MLP neurons of a small language model. Each row is named by its layer, matrix (down: output weights) and neuron, and shows model dimensions 176-303. Each number is 50 + 10 x the weight over its row's rms, rounded and kept within 0 to 99.
After each neuron's rows, "raises" lists the tokens whose logits its output raises most directly, leaving later layers aside.

L7.down518:46 42 52 55 63 38 61 41 35 58 55 51 60 57 62 33 52 44 66 51 38 55 45 54 56 35 37 41 48 29 55 61 63 55 54 53 74 71 55 46 44 39 66 48 47 53 48 67 53 47 31 47 50 63 67 65 57 52 62 35 53 51 60 66 68 48 48 72 53 50 63 54 51 37 49 46 41 61 65 63 53 45 50 65 47 39 47 58 56 47 54 45 45 50 66 57 46 54 43 49 54 53 65 49 42 50 68 49 49 54 34 48 35 55 70 70 64 52 44 35 27 47 69 49 42 48 44 27
raises: "difficult ", "memor", "historic ", "personal ", "beautiful "

L7.down1022:35 54 58 52 61 49 44 41 34 72 55 62 49 56 39 28 49 42 50 40 58 49 45 34 45 48 48 48 56 51 38 34 42 54 44 47 39 67 40 47 50 45 33 51 57 53 58 61 51 60 56 59 62 56 56 49 62 42 37 57 42 52 48 54 56 46 58 56 48 50 51 53 48 64 54 60 35 54 42 52 55 52 38 60 63 55 54 47 64 48 48 71 63 62 47 57 53 43 65 52 44 50 61 59 70 33 65 38 50 46 54 70 54 62 51 57 62 51 39 41 44 47 61 52 39 54 73 37
raises: "like ", "shaped ", "shape ", "ish ", "husband"

L7.down796:46 51 61 53 39 62 48 42 45 44 42 56 37 51 66 55 55 54 51 61 40 31 57 41 50 53 57 55 49 54 50 67 57 56 53 52 47 44 60 52 51 60 39 42 54 57 60 49 47 40 63 62 62 51 45 50 58 53 40 61 62 55 47 56 48 69 50 54 58 25 59 50 33 56 53 46 59 58 42 56 50 51 42 59 53 49 66 56 64 56 59 35 34 54 51 63 43 63 49 66 57 36 67 35 40 57 43 36 59 41 60 70 40 52 49 37 34 51 73 34 63 37 50 49 35 55 47 58
raises: "I", "II", "ade", "II ", "ation "

L7.down658:39 45 54 47 68 54 39 58 53 53 44 41 39 46 69 51 31 49 59 40 50 46 45 47 51 49 59 58 56 49 36 36 52 49 56 47 46 45 42 50 60 57 37 46 57 58 69 51 41 59 42 35 49 28 43 59 55 51 42 59 59 61 50 50 59 51 32 40 46 55 45 62 58 53 48 59 49 43 34 72 54 41 39 66 35 58 50 51 54 57 41 42 53 59 46 53 35 57 52 53 48 28 72 63 40 43 43 36 51 31 53 44 50 57 53 59 40 39 41 58 63 38 50 64 41 62 66 43
raises: "i", " ", "A ", "i ", "s "

L7.down1138:55 43 36 50 34 45 64 49 50 61 75 48 44 48 38 52 36 58 42 30 47 45 57 53 42 43 49 33 46 68 54 38 31 50 57 60 48 44 67 50 29 48 59 19 61 68 56 48 35 51 62 51 49 64 59 58 37 44 46 47 49 49 58 43 59 38 52 60 61 53 41 48 54 45 55 50 48 34 55 38 67 42 51 51 47 47 59 52 52 46 63 49 48 59 52 52 52 52 46 47 56 59 56 45 44 49 62 41 42 52 47 32 33 42 59 56 68 50 62 32 51 36 73 43 62 44 60 63
raises: "seconds", "seconds ", "months", "yard ", "minutes "

L7.down1729:61 61 39 33 37 50 74 50 66 54 67 47 48 42 41 54 56 58 35 50 57 43 42 61 53 43 25 40 52 57 69 63 60 58 39 45 65 44 48 51 64 46 52 39 35 62 60 52 39 59 58 61 48 59 35 51 49 42 65 40 56 51 52 48 27 49 47 41 45 57 66 40 45 52 49 55 57 64 51 36 46 54 63 58 49 67 55 58 40 55 59 51 35 42 65 35 42 51 60 44 56 41 39 62 57 57 45 47 52 51 43 59 39 54 38 65 39 50 53 61 38 48 53 38 64 41 50 53
raises: "means ", "meaning ", "comes ", "-", "+ "

L7.down1814:35 44 40 62 58 43 54 58 56 57 48 63 45 42 38 60 43 62 41 45 50 38 52 38 44 28 57 60 58 54 63 59 42 50 50 50 37 56 36 40 41 39 35 35 36 36 70 70 46 42 47 46 57 53 51 60 64 44 52 36 32 56 46 38 58 49 43 46 49 40 44 33 50 73 53 65 37 49 32 35 36 50 35 60 55 42 49 46 45 60 64 59 53 31 64 45 76 52 47 46 57 39 58 53 42 35 59 45 54 35 61 45 43 35 45 56 36 46 49 55 52 62 71 54 63 56 66 52
raises: "job ", "position ", "role ", "class ", "place"

L7.down466:36 44 54 61 40 39 62 62 48 51 52 57 76 35 38 42 42 57 38 53 51 41 58 52 43 44 48 48 25 35 73 53 53 30 61 62 25 50 54 48 35 54 45 48 61 51 39 49 37 49 51 53 40 52 71 48 45 39 34 47 22 62 56 43 57 45 65 52 59 48 62 58 49 38 66 56 28 49 48 52 52 40 65 43 51 53 46 54 54 36 45 64 41 66 60 50 48 43 29 58 42 52 55 60 36 39 53 37 42 59 66 44 41 53 58 43 47 53 70 43 55 46 60 63 32 49 61 48
raises: "=", "(", "Heat ", "Rural ", "exhaust "

L7.down1686:63 34 56 39 55 47 39 57 39 40 61 47 59 34 55 54 54 60 51 62 45 53 54 53 35 54 45 46 52 49 47 52 63 69 41 33 51 52 43 27 38 45 40 64 53 47 60 54 40 44 46 58 71 38 56 37 64 43 26 53 57 54 30 36 67 69 49 50 47 48 53 54 46 34 47 61 58 44 40 43 57 56 39 56 40 49 51 62 50 48 49 47 59 51 35 24 45 47 57 67 59 51 52 70 44 38 60 50 41 52 41 57 50 54 34 26 43 58 49 49 69 62 42 48 48 29 48 40
raises: "and ", "but ", "than ", "nor ", "however"

L7.down2522:28 55 33 56 60 56 54 47 50 52 55 42 55 73 55 50 43 59 45 55 55 58 54 50 48 55 62 45 57 60 47 68 51 89 52 57 45 48 47 36 57 56 61 50 43 48 58 61 50 53 56 65 44 48 53 54 41 34 64 49 42 58 45 39 38 50 47 39 35 53 30 43 56 46 39 59 28 52 42 46 46 53 27 65 57 60 51 68 51 48 38 58 50 50 53 61 37 57 58 48 62 51 56 61 45 37 32 44 54 40 37 63 55 45 32 52 34 42 38 45 55 49 46 66 58 41 53 55
raises: "way ", "me ", "sense ", "way", "gu"